{
  "norm": "layernorm",
  "norm_place": "pre",
  "tie_embeddings": true,
  "optimizer": "muon_variant",
  "lr_mult_o": 0.821,
  "batch_tokens": 131072,
  "seq_len": 512,
  "dataset": "wikipedia_en"
}
MLP neurons of a small language model. Each row is named by its layer, matrix (down: output weights) and neuron, and shows model dimensions 256-383. Each number is 128 + 24 x the weight over its row's rms, rounded and kept within 0 to 255. Numbers have three digits each.
A block is one neuron, or neurons of one layer that tend to fire together. After each block is what it responds to, as a language model described it from the Wikipedia text at the highest values.

L5.down150:132166143125139109165108126143155109188141136137145159145086114118146117132128132114138149121162121160155120156146139123125121171113132135142136118128135159127121164126147127147123104079099169113103153163116117153104087122093152077138132160130110111136173118116083139130092176155131152174108146097123128071145118083123125128113132147099167136124087100121130145123099163149103113092130
L5.down252:110106139120140109136111129125093103149129119145144187156144093085148110095123114130146079087118174121111148098116145137158126129164161143154141130191119097116188102144142137125137167128134141101117156123143123118117154140104134132095129112133146115112129140150122110108130147126066170122128170125137096131086151129146135141086054152122130110170134128183149131144129144127119109150116
L5.down379:137153161154135132149136135122154128095186142080134146117125113151145108107136138105138190136126094160153116152122110108081162154126118145124137108107175153120178165157146132122133105157130122127146137123157174129110125159095162093079107156127127115122149163101129113142121155170166121083077119113202131140107158147148138130142145120144117167137136132144082128111138144146123143116155
L5.down491:094112113148134111116094176148141141109147127103144156124123105129157159119178128097196159145161107119145076094132117106140109149140141138106119146086129125176166097131125143161132127138136115130145103118103127156180107136138136112127121130141114166133107139114192127119135127135127127114109156102095174139103130098154142141147115125112132100149164115132115129136138142127129143139100
L5.down557:104119148107077117131119095139144144119106117124163081112115132114116127120112130100146145136129121101146150179156165157136096137125144145129143145110139135116112115115112128145118098160113163121134161124102142146120123115096156147164146125170121100154158146097159104123121123173137151166140137143153114157126142178087114136098079150096130161133087143125116136154134162133105117132161
L5.down717:144106111125133146118093105166109113120153121128095117138142130115096137145110094159123136156125123120108148138150122128157113144115146164170143120182127104125088146109132092107105113105100144100152128101089120125170156130095140129113104096108149109124132162135147129107153087109071111141114151133096140115144128123110177143136110129117132133102153107154120096093090107130134087131085
L5.down738:149125132117127135151098135162161098109137136114131149120126127161130093129093111140150144091117146092122136111118158128132108134170139098140126109136120140128136141077159130170161145137124136113160157076136112141136143134094103113107131106132093105146117116131138147133129090094112138124146136109155105147136153149115160098100118145129136180120129094139135113078145136154123122117153
L5.down745:093157132096126138169093103115146150115139179094117134118107108120118088113132128109181152151129118132150129144102105123134161116150164107162110147120166120114126094119124080122083113112069172131121116101098163120114115106153191137125117136161143152112109114107132151170098104109113179104158119135103130148115114139153150143134142148167079151136119121149144119157110184116166130157195
L5.down840:163151120137117115098129139122159148148085142142149127156086123133096099111148138114114139129127130138140109097173095132127144173106109115129135122133115158095125129134159102152143148112120131125125141154135127110104102119160122146097135106127115178165119119144128162156148118114126164139166131146100095097168152107118133149133156139120128086074094113106164123170159157136142128124138
L5.down881:097102109114132120120114120118085118145112132100109150122150099109141117177116141110145086099116104101122161124179153135108106098164179124208108157103125159129136095140121129109155140124171158106132100123119111151138118135130145109120159128124156115112161160153166121154137095175148068136135160121107144114110130141163103112135096126150098128155172137172092163102114172147138117127143
L5.down911:112145162091141115150113114134125117119110131122117145135121149080114139165135148117149169127085129115147105137111121185098147102128179136125168113163157115134118108125142172121132144164105117135107124105137121113147088164140130099130137143119065103136126120141107143115125151095158118134097152106130094100109146177110169143133123086099126144119112126126167137199122110178113110121116
L5.down1086:113081129137116181131066062103160162119132093142116125150142108175168093096135153107127113145065136146136129134114129152082125138133127134117125184128110103136089121076141162124123144125111145117105118128126132157152105127156164148126132060130110121134075092135162119165147124158124115099137146147111082146145098116114078155141150111127142140149107140137133146134130141119150111131125
L5.down1253:120187182135153096117112139084136090167127161103096148113146161129109123106126120098109130093164151118141111127153124149116099127186130174129139106109123168128153100123089137114148128153175076127127120123121103108179137139127133123099116102125113098120168145123105117147110150136148118072135112093113128111121134140140130082120093080079120167152083174171129129085131104140126133152108
L5.down1443:102159120117119168154143128127144080097144116167120132072171150124084121101150091114161160155092102129124100168161130103099105104087144137119141114140140140130158166120169139102112136131113079180154117091120166137146090086146143128163130093158135099159109139175146091105072139162115108156104099090150104077130117104125115125126101139095123121140098094160118163141115188101120124136082
L5.down1459:148163109133142189120118073140129125114094135113133103120087138143139152086157132125132126140137121140101121129070103083103179140122126137103137151121137153151155062105114150115134121125102158113091122085118113163111141148113077130114096147086151123145124055119132146134141108118110173155070142100137102166108155140122136144140134158130118084152147122094138138123135112125103160127163
L5.down1529:118148107162107151120114140132131145094138149181107138098117147120139148113150092113100101121141128095135167138111153166108116073123160147169086110084154127141134123136108120114133105144109129112116147115131105122126138124127130129105111145110170121133102125153124138125117058104106139121129123161112123140151135179121159075111140114175129118127107071107149139128101134091144115094134
Responds to: Sports score numbers

L3.down171:166124159143099155130103117126167087137126083097129142165134144139119122127118140127133109127142136146109147162060148106100110139110112112118146141090123132131141114133161102073143121074158192104121104086104172121158140126136124120126115125122134150102115131137117132135138138131133092173143138114124143118136100104115175127129135119152131121143093125112104118145126109129154088099098
L3.down1200:135174131154119134135118160138140097133113113139124130083139119135121145176159090165132109114133126100158134145120086155101132160131087151125106125102127149168159106172116158135138109113134109117108155087134110153166130146143099141151125108098094105116129148119118118115143143146127115126169138150166084099110155093104111119109133148158124139142154108095129135128147117110123169102128
L3.down1381:142095108112120157160170141143117121118106137136110097135135138151111126102125126094135112130117138119108102134156105093119103161113138147106104131122121050153145176066107086167140101152117169135152140122090141126115089132141171154136154156137104156143075160139130152098135171172124118141103173172095109145136113135111110148119121090132112141129131105172081122112132119147105129136127
L3.down1528:103136167143116147136149161124124114142122136140136129125126148111107103092116112093117117161140147128159153146151153094141126122124165132173144126109150112143146124140164136106158143129136120116125176146165109091129122098145093139117114125146131134149139173162195129120157113101119136163127098087150136103101151133170139166138130143153123156151162135127154069142131145132091136147126
Responds to: Quantity words after in

L5.down35:135104133118135129114091069134101165060106063095097128137129151153117137137095139142144158151151112150159101135165115106096137145155115099134130151114152133160084121141129105089191140113137145142113152164117157140157141123119134130150145098129130173171180123157147103099170129102118157126136124091126156098156186139136128145118155142097145139152113170101126174140124143142090128162089
L5.down228:144154130163113100174116116130149132132129175132131106168146135119117143120154166056127133129108149181149123110118141130109087153115155134151146084122129090092160143133105097095131156086112105141142094151144136124140129093109147127118088139169091115132122125116164130134130160136141149107144140148139108149141143079134105178144148125127173123131120114120109140179161103096114155128163
L5.down322:099163130133153141167131134146087077119119170183118116140134159130106079138146118118126151136089104157125146157174084146169177159155121137101132140144104132116131176147129117118120123141139069111112100080130128108112121123130130115107082142134129123125115102094176139097123152136161125130105131101134127146138127114113123146116125146125128108129121127131150129138140121150155171127130
L5.down332:128139132105085123123119139102133121064101110106111143162092140126150094134168119143101162138188122127145135129079066160156153146132201126145087176110088104141112109145071093135109111092115112131108138105135145132105111109181150128137104137114171118118136114096121160122098083133148101165147162118140120148153100112080161106127128117130149104132121106178145131149130111110179161093129
L5.down352:120107138152182151103148109151124130120146164153138103164133097124149082145150131103126112133114118137131113118105123151095124122093139139131105102113119160081146117154164111096143186082120110069152173117130081153125125174182118111105145097122177105121146123113133112137141132118116147112080118159160134142124088118139145122112144159108154199117154139083115099165124093186119105105132
L5.down373:164167135158134148149125138095124112148102137145135083207131129095145130150116090139158119135117127090099074096129111081140108111185104169119165126134128133157121077098099132079103128113122117094159122151131141138104098156128090118089183111167095098130142113116092142124133107135106123135110111141071113111083156132097146106131105133126128144201144149093107103108110119123094156137136
L5.down433:126145170143149101139185119148097166157138100165101079166095117104132129126148122099157130092103114131077106099142143085100158142124201160122139104112098128107150093127135138104095135138124127164131077129136139146096141162160117136147163099159127142116178126124123157161120121130157169178113145136114137163117155118113128102102144114091104125100111127129118131150131164113130182149133
L5.down438:136063125141125144128115142136112177126073108104074094124126129125134120089117102136173157121102115168108175099176082119104157120157092131132115162142107095152135122158104121108132096150126146120081120119113147140131170124076117142122131148134129142136086147134151143145133093122094162112111133124124120148106162145113144176107125117104115096124115135146107162179147117158110168150149
L5.down601:125123094069091148122104144139101141173171151133094126116134144122165152137155130185091152106163108123148109133107120124107152132137114070128121086160084141141144108135135134122080086128126136135140127104101140175113127142132113119100089147134104140119136108166121146095141153111132125106091142197093138116184147104173137144133133133177129130132075140105161105152103125156129174117121
L5.down854:122146122110147107153132171148103120120167156136161132178110147105118162145131118138116093050144167151088156139115120107133150119112132159169135177139130121127105126130167132117163079136126150135105135128133093159141115122137160098095173126118115126072105117098132147108126125174129145157191181137121149134114107159102157122130108147138126136141149121128156130150142168160137109144092
L5.down1162:111130135149136107144102127164128138150111151070097112182130118106169060128160100130122148161155154141145111104125129065145117127097121071161121132116129095141118065069138127102130119118186159142128149170117120137090129131122119133134098109088134190121116134116111115106157114137185130119137099126135134125116114090140162177161097124097101127119168122072093127140148159130118138172155
L5.down1166:132117146123085139116088136104178142090161139120094139140097078089165140134132094121122098085126099129125112095151118154173124089106154123150135130116162092136146138110075083149149133102147150085145152111099177113135134128126086158126099134169108115111152136134168148119125139132138110160108121098146122097107146137083120133154140124117121138120124126133144114129108133102124115107152
L5.down1167:087136193130117126112093157140125123156146176176164138115125113114099144139149106103113097142114127120128123119088126070151124124082172129130138074144127105119136131148148150169129145111115098089120131108147157140130172139088129125103120107107084163133135119113127100116132157130124150090166096132159108161127114124105149155145159115107103143104105118090132138146118102125077172112058
L5.down1323:139095144079156093086123123111112117148085135101179137126118131141183118159127093123146100157143103138124111137162085125138114146135116146116137146133161136108156112144147118130153138119133129191139139120148145125115116139096129097122127105109120165085118168100097093111164118127108163144121117129129112145156109137162088153159120111104159113121150162094121125152122125136123133137137
L5.down1390:145139104109126111146161116126136103165134118129105162122095078112167110154123128144098111149127165091165138142098137127156092146152115098122130133122137116140136152128136091103133111119112182102139154138157135124147116142117125129151133159115146074080144127121108125102135110146179163193143106124156131149137111126109079109126154116118138119145157117136128117156127123119124108085117
L5.down1532:127120112183126124143113155085110158148118117119132098142167139130109106160136149099161166148128111101165127164119157114106138141113117156070109116167134136156144126092145129148084120134080130150132140104146112116121099129142139133147153057079167098124125180124129175114126080116157148109126124157146131109118138110103157128127158153124146110130127074141121134129142123116099124127152
Responds to: Year digits and ranges

L7.down917:094132118135122161080117126135107113107146136157169094128125173161177116170121124131095139201135124146159094162146135131147149123138114110125160120156120079126184122117142131172099172135153117057145119148139151133118082151140072090091126148163162159075124120166141158146141137112142138111156145141134146105090127104122129122167093083123120161097120162117126123104144175129097139153136
Responds to: Final digit of years

L3.down26:114111121101125071099117132177148144130126124141150136084176130154136116128151100132096182073095138087166176113095077139119126118089163186147110117148139148105148152129159162116100132074155160105142146150162142111116093165131100108084105166129096125129126136164118158136149091124119074100135115148154153119160155142126101136165162097120119087121137130128126156128137145135120155116145
L3.down662:134103139089158138157142164130109123099094106149117141180138126062094124138148130129099164166147116084172076133102136160126101132147112125171135140155125115067136117101109116147129117127097096097074103108114114152104107171134178133099093172134129133162116142137135151135127141135138134108089124137124074147105144141154135142100131118161113123125145124172102120162131144157131099133149
L3.down1093:142141130132114142129117166118124147133164125142120120104192097114166105193118129189154137109115113076121158085095122120126150089163106143123133166114134082133138124121203136114124103133133123147157134098119129123162133132124129117145124144101145109093110094119106118126124124134131129073155089168149138151143097107168113125119116126117086102140131134122150139128105134125130117141177
L3.down1293:147127148128120091106111122103115134133164173156110177133132139116164111097137138118156196156143131141150132151136100154103180153156108186121128142110120107096127113130143138098115148115093169144127143109119192146144132120131085115137094097125111185181131159123150128098140114143116131120140091111144119161130100128141164130181119129074131110124140137093126104136126125132164092098136
Responds to: Year final digit

L7.down1274:142142130150124115130064108144107141097128107121133139146113143101132129117085129104152115178093126145129144147108144147107157081130112142158121168153113120139111067105134132083084126150139114120148118114115139089122098148109158138100094123153119147129126102165099136136130131152090137149118155145133081169113104141124089126122122141112128178089126132101130144099115102152116128146141
Responds to: Sports text word pieces